config.yaml
num_key_value_heads: 2
intermediate_size: 1024
hidden_act: "gelu"
norm_eps: 1e-05
attn_scale: 0.125
tie_word_embeddings: true
init: "normal"
init_std_o: 0.0251
optimizer: "adamw"
lr_mult_up: 1.06
beta2: 0.99
max_seq_len: 128
train_tokens: 291900000
MLP neurons of a small language model. Each row is named by its layer, matrix (up: input weights; down: output weights) and neuron, and shows model dimensions 80-175. Each number is 500 + 25 x the weight over its row's rms, rounded and kept within 0 to 999. Numbers have three digits each.
After each neuron's rows, "fires on" lists the tokens most often at its 100 highest values on Wikipedia text that the model never trained on.

L4.up766:468493482523488496514535536535482548500516481537544539527469485483509541527506486516509490514514445508516476511490492543491490518517484526515505511517491494485528448510479551454531476470523495476459498508564485479547453476481495480515482489500466479448532507471508481524544499483455521530
L4.down766:475484497500488492522484509472507514507552471509467522537501454513508511506528513528510510494484531500539475484485495524486558489515536537500458516499485469524522507509517508487543517478502513526503503477538529455490444531480496500511486522548482485482521457486488452482468487533471517476
fires on: " album", "ound", " Th", " F", "p", " list"

L4.up533:476495481532508546520504485521473509500517511532516491539506537483527497455521453482473488463471502497529476446477499489501529465534496451542517515478553530526518467510487511498498524497500457468512506546553482508503540454484495508497483483509510501477506520533498518477544463505503502503
L4.down533:502478511514511489509496504483473524524514506505495566533540456481502469517521502483486497507522492524456503534498493511470488518465488499455522483469487527523497478517510508455508510509487499511500554471471510481479456503498485505518523561490490539499510486497494529482525540510482493544
fires on: " J", "s", "es", "ess", " S"

L4.up160:510513480470498468482455471519523497442476532515498481497503531515515527491519505501477543487471481470491535492520508510506464516469521509534485486478473486465493480517507518524494496488498491535513473493511506516483505473508574497509464466511513458501579491477532511526480524494547478506
L4.down160:501532532465521532524479512472503495521501527522513539465502490461490498493465492493484487491456480512521493506489542510479434481448521497509487466491532489491453490455487498515483500497505464478455524462503497493488482516474511492556459491499511549506478473513495507494481524533515489494
fires on: " f", "0", "7", " F", "2", "4"

L4.up601:512489453490482474509501502467496506464492557506536462498517508500523535474453486489496491530496485471565508443518566486493499520520493483516452508495508474518537483520488521533508530538495468503500508516503490576527528505451550515438513506501492496537512480484505481518494493465473474520
L4.down601:534500533489523509507481551486499469528489487466522517485500533501505513504461555501491461526486487536546425478503468491473514517494474471482484526481488491530508520472472482538489511505496474485485480481470491510506458516474500523466533465523489475537497519495545545490495518522548482500
fires on: " was", " born", ",", " served", " died"

L4.up395:498503504507470542487487496537512444524505480502502480496533507486536510505486506464425526530483496485504488508482501533479511508553510466547443491489507564476515500498473508526549514532539482517521503480512497486505508528506541544508490551465448483477509506533472496500500503485518516495
L4.down395:537498482503483516509490509473492564497519555469500535482474512502430477507487480518517531486517475528495512535497491504491480541487505493525477509495504432494507529484494506529477506468527491525531529423524490527486529505495506555486455505512504507479463474478456535507486446484468501496
fires on: "ing", " and", "y", "ed"

L4.up255:500491473534505514472514503548480487476521498483531529470443507471480496463503543479468523508496500506529538500511501475461477477505508495491476505526510506482509477467508479539467527485471506480529514543499506520524542484516523504498464488466496502549514506503542513470508531520464490507
L4.down255:475504534493492454516500512547491481493494485524484501493481504509465543541511487518509523471529517466509515485498562509526457492517544537472481493523493483489446531464534476529468510480461509510494495534481519506441450529487463510485508536537520532533498491503500479492528456533526507476
fires on: " for", " where", "al", "in", "is"

L4.up302:477497557513498535495480532482537525480454515468512458480506483503467498521484507499499515472461467530470465511485493500485483496512539536523478524452491470466537530481495486513485482506528494518479501530544494505461528514508508511484468472491485532494491519507504520514487526497538524523
L4.down302:518512495518481448494544505512457512431504481502495500511509518469528519533501481514491515488511523502471534508502494507513522496510511524478537477526473506492529489541477505481490532485525475519521478448505493503516516496483463535507534515501515507506490539487566521537478515487499478459
fires on: "an", "ion", "ch", "G", ":", "ard"

L4.up285:475483484508540496514483522480529558478530487444545490480488478502447558464594464483489508503456506501508492481521553532517506473479439551477456532457480464486486494522502471495503487476481491503541477516512510509504450473478527503462460510541491500454525517527484498477486491480536504523
L4.down285:494522495502503486540497495507492446558494492507499507524527516511511509494512526502512481459471487477539491509503506457509510514546455516488518505506474535477461505478483457488471498483500520495462527504518489483510478517498551484485487472508520496532472467496467444477522559478509476528
fires on: " F", " c", " w", "ors"

L4.up91:479467509477520484461489506522522501461508506527503558467480483481469492454484521474504501501523496508497508450528495526518518469529502474506476538474470483539495498498548507491527485521531475501486512578520505503502490493480498525496484510456499495492530517519484499454533493506482477549
L4.down91:493485517539460531486467500544539459514551470524490533499532538475450495468566482475517493479567525501462526521527538490512489492445524459510471479474514478522485507518526475478453537495508490509461476502519498505510502532483472512526533506547494493488573508518520506469451494492500514474
fires on: " has", " dist", " prot", "ms", " for", " ext"

L4.up63:459491478517516468481538513539496492500547490496489469522494532509538475482518493477525523514494472479493507496500499506467454512527439537504458462479425508519503469538517559500482532485506475481557461499496489495525444527422484500475480495460506516477469546501497508528540484521501467491
L4.down63:463504539486462513496514516469511465525495485472496461480510506511536505459517466457524518487508534495488465501467479488503479455507505519497508480524465525534481504476484483496512461474520497502493510512489492477446497512527470509458491510476529486562458520509534493537510467496498501481
fires on: "j", "am", "J", " N", "r", " J"

L4.up648:508477502487461510473466534536540499500510498496537485449517483491464493502466540508444461455495461522503527488517476533484485505537500500528494518506465487538509530446520524503518465517510511474512482539516514491484540467444465521546467526500455550503506535514509516520541505461482518545
L4.down648:465514493468443493498499522478517475506487463491467480496476477533493481535499493533519503502492528487526547525458476539478542507484504550454513499526513503497559514502475507539497513507529467476500488492494481481520484488482519490478472516514528524503476439509483482523529498465491513522
fires on: "j", "A", "S", "ra", "tr", " al"

L4.up396:487520466469452470483539517516481510509523499525490529439518498511530487491523488446520562457549469456494512532553504537498489515448498530500503524512497481496517496497494473531488473495510552501502501517545492511534510436503500512477540481486548484528525502501491515567502523510480522460
L4.down396:507492495536515432487501525534516494485484476502473507464494526535485532481484480482498511503488494492489480487435524524510541517531519497529485504485476475522453515539510502506500489508499554546461458488485494449534517441517467491482462502523476516472523474487484499550470541488536466514
fires on: ",", " A", "A", " of", " any"

L4.up912:473466460529450437518508513494499546421508483521494468502502499494485498514481555506476536499486469519515506525563530536529482461514469484496474471464479517487523469497519491542493488515506510470542479510459518565518502499452555533468543500457448544526484509500525489517524482498485503544
L4.down912:512500513522488462523508500530510484526520461490478440516507489497491491499475503504514484482519505529470495478496492501497472543530523522510493491496519492558445505501442509494495518504472542473487467455508534488475478496495497472548486509511515536491484496482500510494464503505505536497
fires on: "al", "D", "r", "ib", "im", "ud"

L4.up972:497466497509505480489534501533521495498485486482557504508523530440472471497508477503475483553500487500566499468528535520510507491544499474491475542514462497534542470547497540485506485541481488476523449470515506520500515479473520489508470473469531508500536517477514513518476525476483501492
L4.down972:519537511505514475499457479460485518508506475503534476500512493498535434520474475526549449495515556506502536511485485513524524527554407464513462492505499509498509521482480517499503511514459485467495525453475499513488521476518535491512494469539521514534509517489478468508465515525519524479
fires on: "c", "S", " Res", " n", " res", "A"

L4.up103:498511490529462507510473462526496513478525493437531485514493509488487506449551514494496513521528515516497520482469556507516517541587493476500460509467482496485494487500486561511499469492494522483508486533529508496539554512497521505460521482486465470517514495488470527485512486476481462494
L4.down103:509514520487537489533506479521504542501482496516515543517517488556456494515480491473481521479531463480554546495504509558493445468488466519474453496502498508549525473530481455534489542478506531468462492496497488516522487520534508507518527547461509499500515507508499509501467489508475500523
fires on: " n", " m", " ;", "um", " having"

L4.up199:486506485501506507480507447467527513487529512516530556501496508537511525511485500453513501525507508502493520530519531530500464561495479491479455505463526481497487497493533527492497492515482506483495482510517485485504460475509507522505490489495480488567486516504475457499505506505509471539
L4.down199:467543516473483480477475547502513489511540449533503514515511509507507504451479463495538510483479503503493499478477482483499499498466481514518528486497500520514507546478527518514517515530522477496496496507502508514510487486504494439556480480465492544541486479514482500516542500488464480516
fires on: "r", " Br", "br", "str", "M", "w"

L4.up282:498481505515518453504486482453548554457484461460547500486497524498454521491538517498539511509460519485483493475541495533520504476522506544507486503498468532472524490488529509498486471481560494542520463497521510511501483484473517464466485480463526492492512498539523493491518499466506456524
L4.down282:455498490523492495486528446556477496561474488518528501525487512465460507438513503513544485467509518463549509522513507521497473488486485498536547471508510484509501478513512509448522542493476484490521500473530543489485512507558510517527495517510552486465488497532518466477494495532528512492
fires on: " t", " s", " and", "est", "ar", "orm"

L4.up381:435517504476502510524525531512525481504518512530541500506493467528530508528472482474518514512509481491487456464523490511493480525501514550482483502504492497480522544464491486478514473501489481470527515505489538548468511496501492487499497528492475492553487500512496497527492524473481477535
L4.down381:540536538536504481503467484458515489498503515554487444466492488450475502498524516564479513500517513542454495470542488467480462488501500452531471530514537476507477531480515516493511506464494483519470479484468506471450464496547492496473490515527518481503490486522521463499477478498511526474
fires on: " K", " F"

L4.up792:530491509484500470495494482526509517454510475476499537494450543482504478508514502472485529531516512512485490516499525483514520496511499479504464495477509529476496488512525480513545477470496489519502486520561486496515494470483540531533465494519472516477466536483491481521488484517483454481
L4.down792:495496455540498491515468464513533485483510533475480474496504494473477537500498521514516467509475493490525494519493499472499527528447504479445494489493490521528500462543452498473481509528475532503526514477520520516468484546493522498470513488522511522490516484483474488492503492490509558477
fires on: "i"

L4.up164:518541492462497472512521483498486510503534532440479499496501506471537538495493522472482500465502493492519500458478510515509479469519476527528527479478495482513514466496497503481503539465459499501507506562498485508494499502449500550456486492526524442511472460491520524472518520495517507496
L4.down164:522505506502559580450496508471476500505473536508475467550544483467502511499456509498486479483463487488495488475526544566469504536465512473515477524478518501500491494552498469503457465465486518495529533447486490478498513478494483504509512484512534462490498493505461515482519552552519472511
fires on: " L", "ot"

L4.up150:487527498522434550517493529514482492499462516490499489483505485554528491461499518451474472497478495493511477532482448532501512505482520516510487498463473509500492527473491513501525545485475476451530525502519514513505505506487509512483522502520530477460508506502523538519469490499548540521
L4.down150:521504541474473501510468437502461475495502467462485508508499488524527490560466489537518455550560490497475533515468526504554453483517487494510490540486474506502477504496483504511515505484486438473517529511489503522482538478511531525518487501514486552491502533472496532530501485480520496515
fires on: ":", "-", "p", "k", "an"

L4.up297:491443505476528484533498515468519542493510503482535488486503489468534517515554523487514541510431461506528463494489483510503510494508439533509469478497509485483506488518532501503533484498530522494530517505513506492523500468478526518466522445492508496562516497475456526497528544497498476482
L4.down297:551466454496506503480526432512511497511517533501526540486515501486510524492508482492517495506475514469510453573528483502490485498489469502554530480487457448519490456521492510501504524508546458537528515486522485451508515449519526532512528490521474528492471501548505469527549535491507513493
fires on: " to", " and", " o", " le", " &"

L4.up996:454514488478507511457468521519491501443512494512538512538453544490492543504470509526505504526515486496502513511514546498536504484511491532502437454480471480509476497489518514494494521510466461497512464515542504506513476506528486488491490503497492488550513472534510490514464490473459464512
L4.down996:479447497517487522498513510528501497490546484498517520511465495501492497515473504464488535463588493522507482477516517490476487475505513514479466472522503531490517525500485484523484493485496487494493459478464502532519467442522490450498513507467531520533486504500525451466456486541439509460
fires on: " N", "N", "n"

L4.up953:498535501491480505495494495472497556495507533541525512465491521508528508530501492496484539468493428468511510511503511539468446441531498554492516476449527456480514479481495521499511512470471516475512473530491479489512456489504502502458501524515522500538512464469511515533483481491493464534
L4.down953:505506523499488479547505467515519498461524455527514502537478509518504525483479525536508516508488452465467503493527410453509529513475500492559507506504509490515485532472492488473509472531464466519520496509525471474495510501495492488514505428509515484493508507514493464529508503491489504434
fires on: " R", ","

L4.up53:518494491515486530484507517477487487525499484493501494472517536524504492470521513457465485531513534493486512561526511569523464499505505512502439547497475538542518485528556466531522466537443520536507500512532473518504481447493495483520472520477523453551473529490468486493471511489468496497
L4.down53:487541469486459486500514502473505483557493550502459524484515530478507501494500499456517478506517489531464465503464503521489471472473534509525448477509520515447432509470503496510494488482483520472473495497485497495491499467496484464530504515502485551448491528466496421486503486509553488484
fires on: "2", " at", " Ch", " ", "C", "1"

L4.up376:454502506507534516502434501506460464494548493491531481472460516477504450487501459496473453528520461452521551482497514530482459531539517501508494508529516509481532466459516489518523501517488504523496492505504526471531494514505527498567526522477482538517507499515462542489513522526486517500
L4.down376:490506527477478452516505478530543500496476543488515529510505467491497482543438505514525488487519452491478523500506485490535503476460458502493477503450515500505517527480473551532505505494518458499490443529498533502520489489466480513489493520471542533502468482500510477518504528462516482506
fires on: "M", "im", "onom", "hem", "am"

L4.up345:475482469476548525489487507493451524487509501487529490480516507511536470457497484470523468544502511497507467525543496527489529461474517498532451541492492483510507519508490518524498477501514498531493498498511511479516505488499511515524509524541480491499478519477531494449499503498549512524
L4.down345:478484519480473540466494524519488507537515528515504555545502478493520488485490476523508456466518505500519564485522486483503543486490534516515486505483500477504483535473501529472482517487491505530499488464538506545503515466485511516501484476458520506493490493515536525491509482474476551454
fires on: "2", "ter", " Pro", "x", "if"

L4.up197:529471469549504516487505486480524521494479493474494534484534505504468498472535489481495456502468485483510515466516538477515494492473521507518483516527533542499471503507546536532491484479495520541472470503530489509517483440496523495557519472460503473524479515498518479540533540510524507494
L4.down197:490472514490498526536471515495478459512518535488497484537484513538508456510474521463525500490504515508488529513485507502491484436497522501517496514479465443520466480487475474512477518518526497473496454498495519537509524487511492449516490480511502515524452491531503489540480494508459520519
fires on: "a", " Sa", "at", " we", " Can"

L4.up672:520507508490499500496485512481478566450510497501514528452480509485495477467476554513535493492476482557499527438483491500466508472462501540482475470483492497508490500515500498496520523509494512497505499531520503491531517498503483503501493456518525523503533499494526500456506536522495463486
L4.down672:537504489488518499491506525487470489490487495527511559482469480535541484516486451528504531520512471480462486536504476508468541455515501478512479520494478499522474523484490546485512507453499494484526498531510500498488509486487503506458517515511515453463531497462483496456515493500526505441
fires on: "on", "ut", "T", "I", "ab", "i"

L4.up70:502510477456505491491486502474514489527502485458514494506490477504480501515507506483480522505481467514483524500565523522503480491533494464507489487492455520486524485513541514490514518486515469516485484513484457528509485506486494501519500469472460472480521500527459537440518502479466497518
L4.down70:509519504484499495521476517521474494517512528483517469532472445515496491486522512508529490529550530500491504475526460522481486529480529446477490497510542454544507510514458483525482528498500504517510498517518498455464490532472517460460473458489440541523515516454486505529496499502498482500
fires on: " sp", " St", " Sch", " Sp", " sc", "arm"

L4.up802:501521496510518520470467509527542532467512496532484506507520518491522483493459492492495531500486490483498549493544517469512492461505504510478496455523500481476533503521503540496501532529459522469500493497488502530482491524473481500470501515465474499479518497497506485518492519475447487528
L4.down802:531538523499533516486473518512496456458474520489479470495512523469502498483528487487518437547491487494542535515470484471478507503471495478485477490493545548502484507520460426460461488466475489489466517500443547486517548485474500479474482484512545499555474522453444513529550498491489508545
fires on: "L", " v", " L", " l", "l", " S"

L4.up420:523489516447502500514525537477508566451506515497549504508472509493495551490459531508455478468500493519532517490492529587509479474522466504519496486486492467525508499509480524525483513493482491488520514531494510513512516508457517502484526468457493451544510478512504528486486466510479487509
L4.down420:498506469519490515518486537572535467499498506507465500539473478485474476519464514489549437489535453478499474497539537459518502510501526506512463521488516500505497528483472453528549513504443533493473498503464502543514492500501522509532513466487479509517491490491539488499511497522469489518
fires on: ",", " while", " when", " B", " As", " was"

L4.up516:509544532494504455519479491489493491490508492517496499545476490522469508528530502499485521523487503506482554523495511499509479497494482484547475502517535462485534507495502530526563500547492496530506495492547475505477484525479476529496538468511498515491525510471504482468453497453507484509
L4.down516:484486518458510495480460518510442490460506468487479491478511509539489485514507524469493510510489524490486521489535496540486468519459463471488524484553512442462516469524491499491522529498490517501504453538499484497484512537460517504495510511484557491473553488486474508488457512534486515494
fires on: " St", "St", " st", "st"

L4.up931:532489507508543491496496504512533521506522471474472487482514475522463483501539531482453484518489490472540524476496531473489507525547505473515473524478516516520490502471524545520540509535521436531488477486499505505508529458491474501534472450507526521487514510510498488531498490431505543507
L4.down931:484452506474490518538524493507528516474486538537492516474496568523471460527500521469498518507515481473499481495465468466521506489481494497509532493514497494490513526514519474512478516485534506449479517469480511491531495483495488496472499477495476486529493492522493467519491515521447476540
fires on: "s", "ations", "ters", "ans", "ots", "S"

L4.up1005:484464534503448532451523493532496515465520528432537521504500501502492481444515534516469482502488516549536479515484502498504500508515505467513479505528478466502531500533516535478497501526512472478504495532503500531484543501509479478507473533466450440474547509511477511481493505479462521527
L4.down1005:483567508504492521477542491557469517465494474477478484457508516519490514515528493467541519449514539493484501548477487499500493510494503502466480534469464490488517459506499494517449521489455499497516488490479504502507491523468456507504491481482454525486488516510495501527487533500514495485
fires on: " t", " '", "ource", "p", " “", " \""